config.toml
d_model = 640
n_head = 5
d_mlp = 1728
vocab_size = 8192
positions = "rope"
qk_norm = true
bias = "none"
tie_embeddings = false
parallel_block = false
init_std_down = 0.00228
init_out_by_depth = true
beta1 = 0.95
grad_clip = 1.0
warmup_steps = 30
seq_len = 2048
MLP neurons of a small language model. Each row is named by its layer, matrix (gate and up: input weights) and neuron, and shows model dimensions 522-585. Each number is 128 + 32 x the weight over its row's rms, rounded and kept within 0 to 255. A neuron's up and down rows have the sign that makes its largest values positive.
A block is one neuron, or neurons of one layer that tend to fire together. After each block is what it responds to, as a language model described it from the Wikipedia text at the highest values.

L7.gate116 [168 129 104  95 124 167 105  50 138 136 127 146 128 150 172 211 112 168 136 160 156  95 155 155 140 143 148 128 126 123  52 136 102 145 133  86 133  88 118 119 140 133 182  66 132 143  81 144 130 152 153  86 122 153  72 129 105  90 154 148  90  97 142 142]
L7.up116 [120  97 144 137 127  94 166 151 148 145 166 134 123 142 136 181 137 113  94 133 117 121 135 139 124 156  93 132  80 140  48  64 103 104 119 138  92 139 147  79 166 148 141 111 164 135 111 167 139 179 153  98 192 132 139 158 106 157 129 146 138  75 100 163]
L7.gate334 [139 149  89 120 175 141  60 151 135 131 179 124  57 186 107 128 148 160  94 122 111 129 175  81 200 101 147 133  74 140 118 178  67 150 117 121  91 139 197  99 181 149 140 127 120 188 123  90 139 136 134  82 156 127 107 205 116  90  83 133 194 107 167 210]
L7.up334 [196  50  51  85 136  60  57 130  84 191 119 124  73 147  72 147 128 139 202 162 160 151 121 132 141  95 170 131 148 141 112 135 133 170  84 169 185 129  98 112 128 127  67  95 180 105 147  81 186 184 105 147 114 162 103  97 133 136 169  72 142  75 142 175]
L7.gate845 [ 90 130 122  98 106 115 178 111 135 122  78  68  66  75 123  91 130 105 124 173 161 184 173 130 118 113 146 124  80 113  91 188 126  86 166 106 122  66 123 129 154 162  66 110 128 139 150 126  93 128 134 120 174 120 127  81 171  64  80 125 151 165 155 182]
L7.up845 [186 154  56 138 145 131 157 161 181 129 116 148 153 129 109 162 113 110 133 168 153 114 121 144 130 110 146 166 156  75 113 148 160 124 170 173 115  85 180 118 176 181 158  44 108 149 103 122 134 170 151  58 122 142 115  87 180 137  85 117  99 149 113 202]
L7.gate877 [ 92 122 166 136 115 141  94 117 114 144 176 117  92 180  96 126 126 144 145 161  90 152 154 140 128 152 148 155 118  82  83 135 147  86 127 120 147 160 152 168 144 116 109 109 122  89 134  88 151  96 132  74 142 134 101 126 218 151 181 106  90 106  82 163]
L7.up877 [123 143 110 122 106 127 115 146 114 166 139  91 151 132 118 108 137  62  91 122 181  99  89 140 141 156 147 140 120 144 108 184 157 107 146  84 107 118 114  64 101 170  34 148 105  54 130 142 208 120  99  81 171 184 152 151 148 105 113 136 110 153 145 150]
Responds to: Digits inside large numbers. Single digits in the middle of multi-digit numbers, mostly right after a thousands comma, e.g. 10,0-0-0 seats and 32,0-00, plus race times like 3:13:29; weakly, mid-word pieces of names (Bucure-ș-ti).

L2.gate1415 [153 147 222 108 124 108 151 110 164 136 110 175 113 180 153 154 127 114  94  97 112 122 167 125 163 117 120  61 165 116 142  91 101  88  80 159  74 202 170 163  82 190 131 131 140 155  99 165  92  98 102 140  81 129 100 148 129 152 121  95 142 104 107 111]
L2.up1415 [120  76 108 183 100 181  99 177 161 160 140 107 102 146 147 184 151 131  93 111  99 131 112 170 170 144 130 155 123 157 120 123 164 187 191 175 115 141 110 116 185 143 159 135  92 120  70 150 117  96 147  93 162 193  78 192 157 165 120 158  71 102 147 147]
Responds to: Word-internal fragments and joining dashes. Fires on the first piece of a multi-piece word or name, such as Hu(sserl), El(len), ma(ho)gany, and on en-dashes or hyphens joining two terms, such as Kyrgyz–Uzbek.

L7.gate60 [ 95 143  70 183  85 151 142 144 134 117  85  79 175 131 105 176 130 113  97 157 100  93 123 155 170 103 134 145 127 105 107 161 181 122 138 170 125 105 139 159 115  70 161 169 164 118 176 140  96 172  90 138 115 105 157  56 111 130 101 106 133 121 158 126]
L7.up60 [132 137  99 147 158 104 108 137 138  89 140  64 142 123 120 127 127 109  82 132 127 111 126  98 117 187 139 155  54 127 137 170 160 115  93  79 133  89 140 116 114  66 110 191 137 143  95  71  96 118  80 152  83 113 176 110  64 159 154 108 106  84  84 172]
L7.gate78 [ 82 134 136 163  53  88 169 194 124 122  67 109 122 133 112 191 123 149 120 103 136  95  52 144 122 136 155 162 128 134 127 180  85  99 138 134  92 125 145  92 103 101 169 232 147 129  67  71 116 174 143 128 107 167 138  82 151 111 168 171 134  98 133  90]
L7.up78 [171 134 176 136 111 117 121 108 182 159 126 117 152 125 128 168 174 176 121 122 179 113 148 170 137  93 156 131 139 105 147 164 103  78 137 205 168 108 100 103 129 136 177  79 140 155 114 157 139 146  78 124 131 106  94  89 163  78 133 164  89 182 167  95]
L7.gate1296 [150 121 136 109 155  68 113 125 111 154 179 117  67  61  84 100 156 131 150  53  68  97 134 126 144 117 132 189 159 115 167 130  91 113 133 134  95  71 107 134 172 115 133 164 163  94 163  94 156 134 166 161 117  78 167 108 123 139 108 105  65 126 187 191]
L7.up1296 [167 141 140 148 127 132  83 135 110 182 123  43 143  62  89 116 156 120 120  67 140  63 122 114 129 121 148 186 159  85 148 120 143 180  48 114 153  97 101  99 170 144 172 140 143 139  99  57 146 107  42 170 128 134 123 131 123 213 170 112 107 149 143 161]
L7.gate1373 [139 112 166  82  56 107 115  81 183  94  97 143 178 171  87 139 150 155 124 115 117 143 100 114 118 173 158  72 159  88 101  94 119  29 148 131 153  85 192 163 132 171  91 155 122  82 111 118  81 145 103 109 150 110 161 126 125 123  91 129 122 145 131 145]
L7.up1373 [181 140 144 122  83 128 125 165 114 113  52 152 104  86  99 158  92 125 138 138 124 148  79  94 184 148  56  53  54  74 102 137 178 144 179 175  93 123 143 115 186 114 138  83  89 146 149  31 144 156 153 112 130 121 170 124 141 115 111  98 133 109 137 198]
Responds to: Word-initial "out" prefix. Fires on "out" opening a compound word such as outdoorsman, output, outcome, outstanding; more weakly on compound hyphens, opening quotes and leading digits.

L2.gate1142 [ 80 178 166 119 139 134 126 137 131 121 126  69 181 118 110  88 169 158  98 123  89 141 126 126 149 155  69 103 114 161 182  73 129 147 130 107 125  82 133 102 100 111 116 144  85 152  95 125  90 121 133  86  98 135 185 133 152 156 155  61  64 126  91 104]
L2.up1142 [169 136 109 113 133 117 128 155 103 117 146 103 177 132 153 143 161 114  76  87 121 144  98 209 190 121 122 149 116 178 155  98 145 131 203 140 149 104 132 140 188 152 136 164 106 224  88  86 159 152 156  69 131  81 199 113 156 185 132  99  83 139 151 182]
Responds to: Capital-letter abbreviation pieces. Uppercase letter tokens inside acronyms and abbreviations, mostly in parentheses after a full name, such as RA, AHC, WRAF, °F, DC, kHz.

L3.gate247 [123 129 155 140 125  83 115 152 142 137 117 123  98 178 120 101 181 112 138  91 105 129  73 108 171  99  69 175 113  97 155 110 165 118 128 148 104  92  78 179 120 107 112 157 180 129 168 127 118 176 172  73  75 181 152 151 124 135 119 125  94 147 142 109]
L3.up247 [112 163 103 103 149 118 139 120 113 100 135 123  88 175 111 101  94 218  96  91 127 147 118 159 102  82  42 110 152 131 131 163 121 103  93 125  82 173  68 102 142 135 137  96 142 123 171 148 146  68 138 101 109 105 165 112 104 119 141 139 132 128 160 101]
L3.gate316 [ 75 178  89  98 102  88  70  97  90 144 136 139  97 118 140 181 151 160 138 189 167 135 121  88 118 110 125  50 133 124 114  74 141 100 100 131 155 179 176 135 138 118 118 116 135 153 139 111 127 116 104  81  69 163 105 193  96 131 133 106  67 153 169 173]
L3.up316 [117 114 146 156 156 101  93 139  78 130 131 113 101 161  92 185 151 140  99 115 105 180  78 120 107  83 133  74 130 105 151 106 131 143 110 209 100 137 107 110 144 135  81 155 138 141 127 139  66 131  55 120 103 195 161 182 111 145 123 134  72 115 149 117]
L3.gate680 [157 115 129 139 143  74  87  76 120 130 136 146 167 132 164 120 133  70 137 174 188  81 161 113 154 155 119  96 139  94 118  81 185  86 150 147  52 107 119 161 144 120 124 135  81 186 164 127  90 172 177 153 126 188 155 129 132 135 143 156 115 126  99 108]
L3.up680 [118 138 143 147  86 116 164 124 126 158 141 120 159 128 103 111 146 149 148 123 168 133 123 128 110 106 153 171 132  42  90 118 142  79 160 128 101 115 119 147 119 131 135 167 135 105 109  95 105  95 104 114 118 130 136 138 112 109 180 129 139 132  91 154]
L3.gate1576 [163 127 170 215 133 175 121  99 137 131 112 143 177 105 131 113 176 147 152 135 125 140  83 136 114 163 130  91  85 114 104 106 138 160 155  85 156 144  99 119 113  96  62 174 164 115  89 108 165 168 145 115 158 105 109  96 106 106 145 168  98 110 108 150]
L3.up1576 [150  63 174 126  99 175 136 145 126 163 120 155 107  99 129 128  99 138 155 156 206 155  65  94 163 172  65 127 117 157  92 154 161  86 193 106 119 131 159 131 144 110 116  89 142 144 130 162 117 123 229 148 129 135 134 130 125  89 131 167  94  69 147 185]
Responds to: Sentence-opening adverbial endings. Final token of an introductory time or adverbial phrase before the main clause, e.g. the last year digit in In 2018, time in At the time, Initially, and commas after such phrases.

L3.gate349 [111 122  92 119 122 147 155 164  99 119  98 139 152 186  90 148 132 106 117 166 183 132 104 139 144 145 147 106 134 191 176 149 118 141  96  97 152 109 178 129 102 131 109 115 123 112 160  98 139 158  61  95 117 114 140  98 139 145 129 101 134  89 171  82]
L3.up349 [152 178 155 149 156 156 135  74 169 145  78  90  96 134 152 119 162  81 130 161 108 138 127 163  99 104 144 153  65 183 148 121  76  70 121 123 156 115  84 101  82 129 149 158 125 115  86  79 132 146 160 140 106 100 123 153 103 184  92 127 127 123 116 126]
L3.gate954 [104 160 136 149  67 118 144 135 137 199 113 155 121 108 148 161 109 134 170 130 124 137 129 190 140 128 162 146 204 184 152 116 125 110 132  90 141 121 105 123 121 137 111 169 124 166 152 111 138 200 144  89 161 148 135 143 146 129  45 107 145 146  42 124]
L3.up954 [122 142 137 127  96 131 116 124 133 141 125 119 148 115 105 212 120 122 110 176 108 119 148 100 154 154  84 126 177  43  89 159 117 118 197 116 163 133 183 149 185  99 118 143 133 112 108 148 159 125 126 134 111 163 154 160 146 167  77 101 144 182  84 114]
L3.gate1340 [117 163 141 109 131  96 109  82 141 143 147 100  42 115 131 164 190 156 131 116 100 110 132 177 121  76 120 132 178 161  86 115  97 101 139 126 112  86 129 160  89  81 103 170   0 133 149 114  93 120 127 204 136 101 149 131 114 169 105 130 138 106  80 123]
L3.up1340 [129 148 147  91 163  99 134 105 139 163 175 109 111 137 104 134 141 115 129 153 106 155 143 150 144 155 129  96 133 144 123 100 130 158 163 214 145 130 116 138 138 121  84 157  72 112 150 186  75 168  92  79  72 126 110 128 100 140 162 132 116 164  73 159]
L3.gate1396 [ 98  91 161  98 110 153 155  96 142  57 159 147 132 124 134 142 149 121 122  83 154  83 137 116 113 116 103 140 129 106 121 116  90 117 139 156 113  85  84 105 168 152 190 156 142 158 132 129 132 100 140 124 122  83 143 120 139  63 114 169 112 211 143 161]
L3.up1396 [ 68 134 120 108 140  81 117 142  90 150  96 137 160 144 140 125 128 159 104  80 128 164 166 110 232 103 100  72 132 113 159 129 151 136 131 151 164 140 150 121  48  52 152 107 107 110 152 133 138  91 117  98  86 117 154  78 104 107 131 154 113 106 158  84]
Responds to: Word-completing suffix tokens. Final pieces that complete a split word, especially past-participle -ed before by, as in Preceded by, Succeeded by, survived by; also noun endings like Medicine, Education.

L2.gate458 [151 146 128 143  84 118 115 161  79 115 161 142 135 123 152  98 115 169 121 180 105 165 154 154 107  84 137 142  67  92 150 187 140  99 105 117 122 151 125 118 126 164 115 106 156 102  85 120 155 190 143 132 102  95 146 101 161  53 129  86  76 157 146 150]
L2.up458 [169 132 154  89 160 193 148 137 109 144 127 116  65 202 136  62 115 101 145 112 107  99 144  82 140 126 128 169  77 111 184 172 159 112 182 133 137 114 113 125 101 113 123 178  45 135 115 135 109 116 123 105 121 121  66 177 126  96 133 126 137 143 122  79]
Responds to: Final digits of numbers. Completing digits in multi-digit numbers: last digit of years in dates (201-9, 199-8) and inner zeros of comma-separated amounts (100,0-0-0), plus commas after dates.

L7.gate857 [155 127 126 124 119 139 192 185 154  95 135  90 104 132 126 164 194 168  95  96 117  67 163 133 119  94  92 160 170 141 178 113 127  82 140 112 142  17 120 105 144  78 125 122 139 122 135 140 164 186 135  67 152 116  75 121 133 163 143  65 142 142 160 179]
L7.up857 [164  90 118  99  71 126 102 105 131 145 153 107 134 104 112 101  91 153 139 155 174 114 132 129  93  90  66 112 136 100 101 111 181 113 139 109 126 113 127 127 148  98 121  87 173 109 133 107 117  95 142  73 123 132 147 142 129 131  67  88 134 134 135  67]
L7.gate1404 [117 164  79 123 161 170 124 171 128 109 173 140  94 125 133  72 146  82 128  70  75 189 180 129 120 171  97 109 145 108 121 161 124 123  75 141 134 133 152 132 136  64  99 120 138  84 101  89 154 136  89 130 170 135 109 166 156 162  63 133  85  94 169 154]
L7.up1404 [ 98  87 169 124  66 169  94 143 172  84 137 109 105 116 105 108 151  75 143 119  76 160 118 137 136 119 114 177 129 143 107 133 143 133 215 129 130 141 127 118 117 137 195 134 171 170 150 113 142 143 112 169 186 139 127 110 135 190 120 153 111 103  61 180]
L7.gate1470 [105 166 104 133 102 119 118 158 145 183 131 108  82 147 155 103 180 132 119 131 104 149 169 144 159 125 161  94 137  71 141 123 110 100  92 125 157  87 177  99 129 115 107 133 115 147 126  89 105 135 172  76  96  87 109 186 154 152 149  99 149  87 123 109]
L7.up1470 [116 159 174 119  64 144 146 105 142 121 205  77 132 137 138 141 162 136 124 122 134 124 111 179 119 105 175 126 120 112 115 139 182 140  94 141 122 105 113 126 125 168 150 119  99  88  59 147 134 156 118 128 122 105 127  72  91 190 143 109 177 136 112 140]
L7.gate1701 [127 176 113  73 118 132 158  58 117  64 122 152 113 138 113 117 150  81 154 158 144 125 115 140 127 156 119 165 100 145 104  59  76  79 171 109 131 129 140 138  83 120 176 125 155 146 114  80 140 130 176 110 143 151 157  80  93 153 114  84 171 136 103 103]
L7.up1701 [175 166 115  86 160 152 153 122 128 125  96  99  63 130 133 120 129 163 107 126 126 145 122 120 114  99 131 160 149 162 118 163  89 112 160 112 154 162 143 170 178 152 146 187 113 168 109  94 167  71 175  91 101 112 137  91  72 147  94  98 162 130 163 163]
Responds to: Mid-word capital fragments. Inner pieces of all-caps words and acronyms split into several tokens, such as SH-OR-T, COMSUBLAN-T, (AH-C), ENDURA-N-CE, plus pipe separators inside table rows.

L2.gate152 [145 123 108 180  68 126 106 179  95 111  92 116  91 144  84 105 127 156  98 145 124 132  65 139 209 100 153 161 150 139  60 175  78  80 103 150 138 122 145 128  92 124 122 142 132  91 147 178 141 119  97  93  90 106 138 118 194 129  77 110 175 113  71 152]
L2.up152 [138 114 143 156 105 129 109 144 148 181 151 177 123 143  83  92 161 186 121 181 115 175 125 121 158 119 100  80 162 141  77 114 130 113 139 130 132 107  94 112 136 102 129 127 177 152 113 159  80 149 116 110 135 130 111  79 127 143 101 171 125 161  52 116]
Responds to: Mid-word pieces in lists. Word-internal pieces and apostrophes in infoboxes, tables and coordinates, e.g. Succeed-ed by, O'Hara, Men's, minute digits in 120°31′.

L7.gate99 [139  94 145 135  78  93 108 101 161 149 103 122 183 145 131 135 138 109  87 100  98 182 126 149  50  97 120  87 137 147 184 114 149  56 105 131 112 158 149 104 164 157 108 159  64 139 111 149 138 180 176 193 136 140 117 147 135 138 156 115 130  97 114  92]
L7.up99 [122 130 160 163  80 125 150 148 131 127  88 130 136 169 173 119 166 109 146 135 142 152  86 144  78 163 122  73 151  98 115 110 142 115 105 124 106 130 113  61  77 113 106 105 105 144 137 173 160 126  90 117 103  97 107 174 139 114 154 122 120 127 153  77]
L7.gate496 [131 157 174  76 133 169 123  99 107 155  97 122 163 184 122 185 188 146 126 122 133  94 178 120 122 133 162  95 101 192 152  93 122 148  94 153 159 117  90 137 125  79 140 120 156 201 125 156 119 123 145 136 144 154 168 165 151 137  90 155 102 160 161  94]
L7.up496 [ 72 181 157 141 129 168 161  95 133 177 122 125 134  78 127 171 135 139 156 138 137  52 157 100 123 147 175 124 110 125 141  92 143 130 117 110 147 159  99 105  89 151  85 123 158 115 119 120 149 183 119 147 101  87 130 130 121 146 139 112 120 155 143 115]
L7.gate894 [134 106 145  98  85  22 147  98 149 204  97 152 141 155 163 144 146 104 136 111 185  90  96 173 132 156 142 112  87 127 180 153 143  83 108  63  95 153 143 132 102 104 145 158 153 115  63 156 177 120 212 116 105 140 161 113  97 151  71 165 150 133 153  97]
L7.up894 [141 154 177 135 101 110 120 104  76  79 149 130 156 166  72 114 137 156 164 175 125 101  82 174 110 101  86  97 110 133 120 141  95 142 119 138 143  94 142  87 130  50 105  81 107 110  96 120 192  88 156 125  96 165 205 145 116 158  51  87  87 128 143 126]
L7.gate1310 [140  82  81 200  80 103  50 109 180 141  91 135 171  63 112  83  78 124  99 163 117 173 141 145 148 164 111 111 146 143 127 100  95 102 118 134 116 178 149 105 108 134 119 100  98 106 151 124 138 137 119 142 103 191 129 107  58  71 141 109 159 134 123  46]
L7.up1310 [ 96  94  78 137 110 131 141 145 155 140 137 132 149 123 128 114 119 133 120 122 127 131 116 102 152 109 104  67 188 126 160 111 131 136 154 173 148 162  98  59 101 105 143 135  60 121 156 169 195 138 163 153  92 137  64 151  67 102 133 124  85 187 146 104]
Responds to: Passive past participles. Past participles in passive constructions after was/were/be, often before by or to, e.g. forced, translated, inspired, adapted.

L3.gate387 [145 144 103 172 177 110 162 127 175  85 160 172 132  68 103  84 162 124 113  79  92 127 105 168 124 174 144 117 130 154 162 111 110 145 148 199 209 164  87 134 137 101 193 167  97 102 106 118  99 135 129 157  58  67 181  85  85  79  89  46 103 156 152 124]
L3.up387 [118 154  99 228 133 152  97 195 123 150  82 192 141 131 136 111 143  61  80  82  82  79 136 146 146 113 146 147  86 110 136  93 148 142 146 191 107  93 145 161 147 114 121 169 204 134 148 148 135 142 136 137 157 113 133 162 112 153 105 125 157 129 105 114]
L3.gate927 [ 88 108 157 138  85 150  91 150 167 154 196 178 151 135 166 111 175 200 116 117  89 118  93 152 160 112  95 184 132  94 160  92  89 155 171 169 148 161 125 148 133 122 182 154 164 128 120 125 111 224  94  94  94 118 183 184  73 136 141 139 103 162  82 171]
L3.up927 [154 123 137 107  86 106 154 160 113 102 112 110  88 148 101 115 159 118 112 156 122 121 221 138  82  82 146 125 135 135  98  80 155  92 137 121 146  99 118  74 147 103 191 156  94 126  81  92 121 100 134 108 121 130 103  77  81 112  27 132 134 133 153 162]
L3.gate1171 [ 60 144 193 126 122 127 100  96  75 118 165 156 150 150  81 158  82 136 123 136 125 133 173 114 154 148 170 167 133 125 100 170 132 119 146 172 103 168 110 132 152 106 152 188 155 126  97 112 121  95 113 130 123 113 132 122 174 190 125 178 118 134 157 157]
L3.up1171 [ 66  87 129 150  70 142 129 167 138 113 110  61 119  93  83 116 124 196 125 137 155 144 121 160  85 126 108 110 146 166  98 134 113 147  99 124 109 133  58 141 139  98 154 183 135 137 183 137 125 120 139 176 119 108 107  75 148 173 125 113  96 112 107 135]
L3.gate1289 [121 124  89 147  98 112 110 136  89 144 125 133 149 123 186 141 114 131 133 102 116 190 137 199 158 159 145 130 165 106 172 160 130 119 130 169 103  82 131 143 136  89 107 168 178  52  90 137 114 107 124 131  50 143 156 144 170 167 117  99  59 178 127 147]
L3.up1289 [101 124 152 145 110 118 143 125 139 129 126  75 152 136 212 135 116  69  96  92 142 128  95 131 141 142 146 100 188 151 107 161 151  77 113 188 138 156 130 144 146 129  99 153 104 143 111  59 113 142 107 124  99 162 192 192 159 157 100 170 152 151 155  82]
Responds to: Compound-word hyphen. Hyphens joining compound words, especially after prefixes like non-, post-, pre-, co-, as in non-avian, post-playing, ray-finned.

L3.gate565 [116 126 194  97 128 218 104 144 142 151  85 120  95 163 150 114 152 166 186 136 147 133 108 171 163 113  76 134 118 147 137  64 112 123 155 114 130 204 167 103 151 129  90 138  60 131 108 155 146 178 108 165 133 121 103 166 133 122 126  81 119  86  76 166]
L3.up565 [113 129 133 105 129 255  91 156 132 135 107 142  85 118 129 173 161 148 164 169 123 114 120 182 156 107 124 113  81 145 150  94 170 171 131 119 145  85 159  82 149 127 205 104 128 135 105 132 177 137 143 149 162 132 117 168  82 125 128 150  90  91 146 183]
L3.gate579 [130 117  55 186 101 179 110 145  59 119  84 139 155  53 105 133 138 153 117  88 105  83 145 163 147 140 161 116 161 133 102 135 117 104 132 122  77 110 186 181  85 173  97 136  71 201 174 117 177 146 119 142 122 150 169 147 148 124 107 144 115 118 156 125]
L3.up579 [134 112 105  67 140 153 185  92 169  98  75 106 126 189 138 121 135 176 158  96 128 110  95 160 100 151 109 113 146 143 123 128 122 134 143  80 119  91 174 132 158 149 142 121 110 102 118 177 140  98 151 175 126  91 113 151 130 125 152 131 171 127  93  87]
L3.gate775 [179  74 122 117 136 184 130 124  96 128 169  89 140 122 143 142 185  92  77 121 139 106 171 139 157 112 171 118 139  99 112 134 144 149 180  60  91 108 113 166 137 158 162 138  83  93 114 136 150 143 102 108 135 155 205  97 195 173 104  95 131  89 113 117]
L3.up775 [125 114 138 124 123 142 152 157 157 134  95 127 147 113 100  85 196 152 140 167 123 122 153 191 181 159 118 132 110 136 106 108  92 120 169  67  92 169 121 127 132 148 168  80  93 103  71 110 210 170 113 102 109 156 145  54 214 161 108 140 168  96 191 137]
L3.gate783 [177 112 127 163 121 148 131 106 151 109 147 162 113 133 120 140 174 198 106  78 114 144 174 127 133 106 134 159 107  73 138 110 142  76 145  70 218 168 149 131 133 120 162 184  83 132 120  57 130 127 147 127 117 122 145  65 148 130 107 188 100 124 130 113]
L3.up783 [ 59 133  80 191 145 150 148  73 157 152 135 121 115 169 138 101 121 125 146 148  81 158 103  89 160 123 115 110 107 134 133 157 140 181 107  74 148 155 113  92 136 108 122 153 119 201  83 142 121 113 128 162 155  95 126 154 165  95 103 153 114  57 102 101]
Responds to: Digits inside quantities. Digit tokens inside multi-digit numbers giving amounts, such as the zeros in 60,000,000 m, 1500 m, 10,000 pounds; rarely million or of.

L3.gate827 [131 119 156  99  84 126 122 104 169 133  98  80 110 102 134 116 158 154 178 171 195 190  87 200 150 119  71 126  76 108 116 124 105 114 140 120 132 153 155 120 144 106 188 134 142 123 157 137 131 147 142  87 183 130 112 140 145 153 124 119 133 140  98 136]
L3.up827 [121 191 144  98 135 135 157 156  99 132  70 103 126 102 143 147  96 150 146 141 131 134 136 155 147  81 127 128 114 133 125  98  93  76 139 122 104  86 219 161 101 172 109 109 127 114 151  90 137 111 164 115 162 136  80 148 109 204 133 122 111 158 101 172]
L3.gate1017 [ 83 201 136 109 128 177 135 158  62 182 106 128 119  83 118 164 121 123 123  48 139 106  92 123 109  83 109 167  77 117  53  69 128  59 125 112  84  71 128 141 118  71 141 154 154 130 109 143 122 120 223 100 102 201 118 149 164 110 135 157 120  98  79 118]
L3.up1017 [130 137  71 120 152 127 127 152 105  83  58 133 134  97 139 137  70 125 125  95 129 158  71 142 126  94  90 125 140 140  94 134 189 111 103 103 144  76 103 109 136  85 110 147 163  86 123 120 148 147 152 130 151 168 127 131  90 149 143 104 103 126 164 122]
L3.gate1164 [ 98 140 178 121 163 124 120 188 122 135 172  86 120 164  87 167 119 158 155 154 106 120 163 126 112 130 212 151 121 125 110 152 131 102 128 128 102 128 148 115 134 193 124  90 113 147 176 164 134 159 203 150 120 202 107 155  73 183 196 154 112 163 176 115]
L3.up1164 [150 130 144 170 150  89  42  88 128 163 145  64  72 171  94 146 129 123 100 175 152 193 126 144  93  74 118 123 148  97 115 172 121 126  75 172 114 117 137 163  95 160 157 100  94 108 152 146 106 158 187 136 163 109  74 140 124 232 152 186 148  93 116 119]
L3.gate1568 [107 207 131 137 158 163 142 152 131  79 147 128  92  86 123 121 117 124 206 112 137 208 168 109  99 188 152 120 116 168  72 165 107  78 189  72 110 123 127 113  91 108  61 140 104 131 115 130 147  91 170 102  87 107 143 120 132 154 125 146 134  87 158 116]
L3.up1568 [144 189 115 124 141  90 161 183 133  89 151 199 186 102 100 136 202 116 132 147  98 162 195 105 105  87 124 115 140 139  80 170 144 110 131  79  85 119 120 110  86 147 110 128 123 107 145 108 109  92 189 116 116  52  80  95 122 136 143 109 136 133 156 136]
Responds to: Support, aid and military terms. Word pieces finishing words about support or help (Sup-port, help, aid, supported, reinforce-ments) or military units and ranks (submar-ines, Batter-y, Officer, NCO).